From a checkpoint of a small transformer trained on Wikipedia.
Size: 8 heads of 64, MLP 2752 GeGLU, 87.7M parameters.
Architecture: rotary positions, biases.
Training: a variant of Muon for these matrices, 879M tokens, 6707 steps.
MLP neurons of a small language model. Each row is named by its layer, matrix (down: output weights) and neuron, and shows model dimensions 202-265. Each number is 200 + 40 x the weight over its row's rms, rounded and kept within 0 to 999. A neuron's up and down rows have the sign that makes its largest values positive.
A block is one neuron, or neurons of one layer that tend to fire together. After each block is what it responds to, as a language model described it from the Wikipedia text at the highest values.

L12.down595,170,155,209,274,198,261,230,185,254,163,264,164,131,158,209,216,203,196,198,116,186,142,236,212,216,115,184,146,196,159,123,204,101,160,235,164,334,122,241,194,203,258,181,121,163,154,202,227,339,153,173,123,208,198,210,217,178,188,210,231,134,178,225,178
L12.down1259,200,276,174,181,236,156,170,256,130,305,207,188,145,175,172,195,169,213,109,228,226,179,244,151,259,233,147,200,243,162,180,203,237,190,199,195,222,196,218,260,176,197,211,193,212,187,155,206,202,155,176,248,210,208,203,212,271,146,208,156,208,123,213,172
L12.down1393,170,170,198,158,274,229,188,117,225,315,258,137,203,169,157,140,200,244,193,215,243,174,202,192,237,198,220,201,215,228,282,218,226,160,163,207,185,191,209,237,163,171,229,165,207,191,250,186,140,225,157,241,274,195,247,157,198,177,288,284,195,215,230,150
L12.down1673,157,193,190,280,243,278,242,236,240,102,186,169,179,220,248,202,136,214,208,174,259,221,204,166,271,258,150,175,213,203,150,227,264,241,125,160,136,238,263,231,231,156,149,152,212,202,219,140,157,120,220,252,226,173,250,206,187,182,227,164,171,161,110,222
L12.down2193,244,233,149,215,171,224,160,128,156,175,171,203,214,231,173,167,290,205,230,247,187,250,175,239,183,203,213,190,229,208,195,187,249,230,198,194,198,160,178,137,127,229,185,182,216,223,227,245,262,195,203,219,239,196,174,180,223,131,224,183,245,204,257,270
L12.down2269,190,218,186,209,143,180,222,184,231,271,265,135,243,161,252,171,111,241,124,223,185,129,191,155,225,243,202,227,196,151,179,200,227,171,166,135,203,270,180,250,206,212,243,231,195,208,200,192,162,152,228,267,226,174,252,160,273,164,163,190,206,208,290,222
L12.down2361,199,225,188,226,211,153,236,324,119,300,229,179,163,213,214,156,250,218,232,228,205,162,174,162,177,194,239,279,199,236,193,296,201,258,228,137,258,135,129,187,194,134,189,214,179,192,134,207,197,215,181,218,237,151,272,287,215,172,140,252,247,178,220,230
L12.down2668,188,195,144,165,234,200,144,201,154,199,238,127,227,196,155,226,178,272,238,217,194,179,195,134,158,188,173,152,171,252,233,245,185,213,206,199,176,188,148,232,186,154,151,175,199,260,181,212,154,255,180,226,170,185,211,202,169,192,198,163,199,80,154,184
Description: Name-completing word pieces. Middle or final word pieces that complete proper names of companies, clubs and places, such as Saat-chi, Southamp-ton, Hibern-ian, plus E in baseball ERA stats.

L2.down148,206,206,165,196,180,129,216,237,175,236,212,197,122,200,242,249,143,165,225,196,166,148,200,130,195,175,233,201,193,211,203,183,160,281,223,171,276,204,171,224,205,172,224,169,209,212,193,213,168,228,90,248,216,177,204,249,172,210,250,147,257,200,257,326
L2.down342,161,258,194,273,189,147,187,211,213,254,200,271,187,191,260,167,254,168,227,211,170,130,263,77,205,95,142,202,108,226,232,206,204,208,229,119,224,185,163,210,163,202,120,213,235,228,177,237,203,144,233,293,116,189,192,202,158,244,228,195,287,223,204,249
L2.down1245,241,220,208,207,173,269,270,262,191,212,161,219,215,296,245,220,176,179,231,234,172,173,242,230,159,175,205,136,146,241,214,192,244,199,203,152,177,204,200,257,203,196,208,157,245,130,203,205,165,246,184,195,201,156,190,161,238,238,191,209,191,209,249,252
L2.down1456,215,117,73,279,167,160,202,187,198,255,236,335,188,246,240,228,74,196,186,174,230,238,201,202,185,149,278,213,268,217,238,160,194,233,117,226,191,168,225,170,222,183,204,192,233,157,153,167,196,163,203,239,180,224,200,226,169,178,141,238,230,195,207,191
L2.down1488,145,220,220,210,168,133,228,207,266,260,211,157,199,147,265,287,250,168,300,195,181,157,245,194,282,171,217,124,163,120,145,209,95,130,238,203,232,178,183,272,204,231,205,218,170,229,217,214,199,245,225,211,182,259,281,222,177,220,174,209,159,211,229,209
L2.down1665,189,175,163,191,178,83,162,229,150,143,237,275,193,250,261,197,238,250,166,207,191,265,264,151,220,188,253,220,225,175,191,205,250,266,170,188,178,163,192,209,154,163,158,172,226,204,197,158,175,241,273,216,211,217,174,169,164,162,88,129,203,206,222,211
L2.down1783,225,153,189,207,206,208,141,152,206,222,171,201,177,178,222,246,34,201,278,192,162,236,173,192,195,205,199,272,236,219,208,152,219,180,135,187,260,173,203,185,211,138,145,214,230,237,233,271,251,213,249,231,218,251,276,167,167,182,193,135,227,226,222,189
L2.down1867,173,144,190,209,292,234,281,137,205,194,276,318,224,214,201,186,267,188,274,179,161,319,246,225,217,128,209,168,182,216,203,189,219,135,231,188,241,236,176,186,246,191,148,213,175,232,218,199,236,218,200,208,238,117,164,199,189,262,273,199,249,193,238,214
Description: Name-ending word pieces. Final word pieces that complete proper names split into several tokens, mostly surnames and places, such as Birming-ham, Wood-row, Pear-son; occasionally common words like Wheel-house.

L2.down120,168,146,200,98,151,169,214,212,227,284,101,159,181,240,158,257,121,199,263,182,188,208,148,269,206,221,186,196,231,166,191,191,128,226,148,206,114,107,253,193,154,209,218,253,198,244,209,231,209,217,134,141,220,122,228,201,179,196,78,217,205,158,175,218
L2.down335,152,166,242,197,223,182,199,201,188,188,116,234,147,201,114,227,148,257,209,187,232,224,194,135,184,247,208,142,183,197,279,170,185,177,229,192,278,134,166,206,172,121,217,189,147,171,173,222,106,243,201,171,156,206,125,225,228,208,187,199,257,240,175,253
L2.down542,232,260,266,214,186,153,254,291,119,188,223,264,225,259,219,239,108,194,235,246,168,148,201,212,174,204,193,157,194,193,157,195,191,175,194,246,212,170,194,197,81,240,300,127,205,186,195,180,213,268,207,180,209,202,126,210,202,216,179,231,178,220,254,202
L2.down1540,68,210,194,191,174,226,159,229,225,221,262,212,187,210,199,184,212,156,238,174,177,193,139,210,147,213,147,234,158,162,178,183,312,127,229,170,240,176,202,219,143,205,227,194,193,218,169,263,185,173,234,286,249,166,224,150,185,230,194,305,220,176,196,160
L2.down1611,147,194,247,236,184,166,195,168,271,204,212,130,185,208,194,194,83,196,236,185,199,191,179,271,190,225,211,138,270,241,143,167,248,241,233,156,199,246,225,215,206,203,207,214,219,192,174,257,266,236,217,155,152,182,264,180,69,161,200,203,215,130,212,174
L2.down1985,216,151,266,182,190,195,204,246,166,204,132,223,170,204,164,166,237,165,206,193,251,264,234,185,142,156,189,217,195,175,208,142,162,202,243,185,154,278,214,153,178,194,202,168,153,207,192,221,138,249,222,202,188,127,182,122,174,237,151,250,162,191,145,213
L2.down2101,170,182,193,233,182,153,237,264,210,220,181,169,179,188,154,227,123,185,251,228,121,227,206,203,214,211,204,123,150,153,275,245,191,194,181,179,182,146,182,198,215,138,174,194,153,238,111,206,153,254,189,200,195,154,205,225,191,210,144,195,295,225,264,145
L2.down2293,260,275,166,231,203,148,198,242,255,231,173,190,159,158,163,220,91,199,207,148,189,228,203,179,217,225,218,204,180,256,171,181,149,207,186,229,235,212,236,276,170,162,221,200,157,176,209,207,190,211,169,144,188,179,198,252,134,245,128,189,173,238,207,144
Description: Bass instrument in music. Mostly the word bass, and other instruments like guitar or double bass, in band personnel lists and music descriptions, e.g. "Bill Black – bass"; weaker hits on scattered noun fragments.

L6.down101,223,228,166,221,185,176,216,202,198,230,224,222,186,155,237,275,211,203,189,160,267,302,185,197,172,180,232,215,224,195,172,132,262,190,183,120,277,167,212,156,143,174,273,209,173,138,106,224,177,262,243,192,240,199,177,205,132,191,269,173,205,227,239,168
Description: Football club names. Final piece of football club names in sports text and results tables, e.g. Sheffield United, St Mirren, Celtic, plus weaker scattered word-endings.

L12.down951,224,193,190,157,224,198,229,139,225,141,181,257,128,256,184,190,97,226,168,245,203,245,275,243,251,213,198,228,180,262,164,246,177,251,184,153,204,233,192,220,217,147,210,195,180,210,198,202,204,237,115,168,150,208,221,184,217,192,217,224,177,259,187,203
L12.down1214,217,220,192,204,160,203,187,251,186,189,130,250,173,246,179,146,350,202,193,226,223,222,189,210,217,169,210,274,201,248,190,186,219,235,186,171,263,274,152,234,138,234,233,242,262,178,202,225,167,124,251,184,217,266,182,188,161,199,167,189,171,228,244,222
L12.down2239,257,162,268,136,255,125,163,234,229,212,133,272,263,240,195,210,175,179,171,266,246,224,133,198,233,213,209,162,248,191,152,212,189,161,158,213,208,199,153,206,163,173,227,273,209,199,199,196,199,263,118,224,211,152,189,210,233,253,179,210,170,175,223,218
L12.down2363,204,201,177,183,194,248,204,275,203,123,173,178,202,196,222,205,90,241,266,217,213,269,253,237,192,282,174,244,262,211,155,228,190,149,209,269,240,204,197,243,206,260,236,194,128,161,196,148,243,159,105,200,194,200,160,178,197,178,169,179,162,196,222,227
L12.down2401,231,141,270,200,238,257,204,154,163,216,219,211,203,258,221,190,158,197,192,215,182,234,222,211,215,153,188,216,194,221,133,206,175,273,224,251,128,232,245,230,155,208,221,295,247,270,134,203,171,245,238,249,268,225,142,208,189,199,200,236,203,216,296,215
L12.down2490,218,101,176,187,202,202,145,158,300,195,208,177,138,180,185,266,96,191,173,150,113,166,250,236,249,273,204,224,231,247,208,221,179,163,219,234,159,207,237,124,267,250,205,234,187,208,176,221,254,204,181,207,141,291,221,277,184,114,204,246,241,197,243,168
L12.down2493,197,209,156,244,237,136,145,243,196,232,194,235,178,231,209,193,242,269,228,267,243,236,149,266,166,261,155,197,189,207,214,202,187,193,235,174,218,148,169,154,195,183,155,201,240,199,178,227,239,219,91,171,188,236,266,201,213,153,207,153,158,235,247,148
L12.down2682,225,240,206,217,134,191,108,202,178,241,219,192,244,223,154,209,222,181,203,167,132,247,142,236,196,247,169,224,227,195,198,233,189,167,263,229,105,212,213,217,217,220,217,211,170,185,195,229,210,183,178,212,254,292,176,256,133,240,188,176,149,165,211,178
Description: Musical instrument names. Instrument or timbre words in music descriptions and album credits, such as guitar, piano, keyboards, synthesizer, often as list items; weaker on scattered digits and word pieces in tables.

L6.down777,254,177,115,190,243,166,192,194,218,198,214,191,189,202,189,145,132,152,205,192,234,167,218,282,226,300,299,221,171,187,124,250,229,242,176,126,177,120,205,173,209,275,180,219,212,193,213,245,218,217,225,233,203,225,247,174,151,193,144,216,140,250,182,143
Description: Music and sports word-pieces. Word-internal pieces that complete music, sports or performer terms, like the rum of drums, the s of doubles, or sopra-no.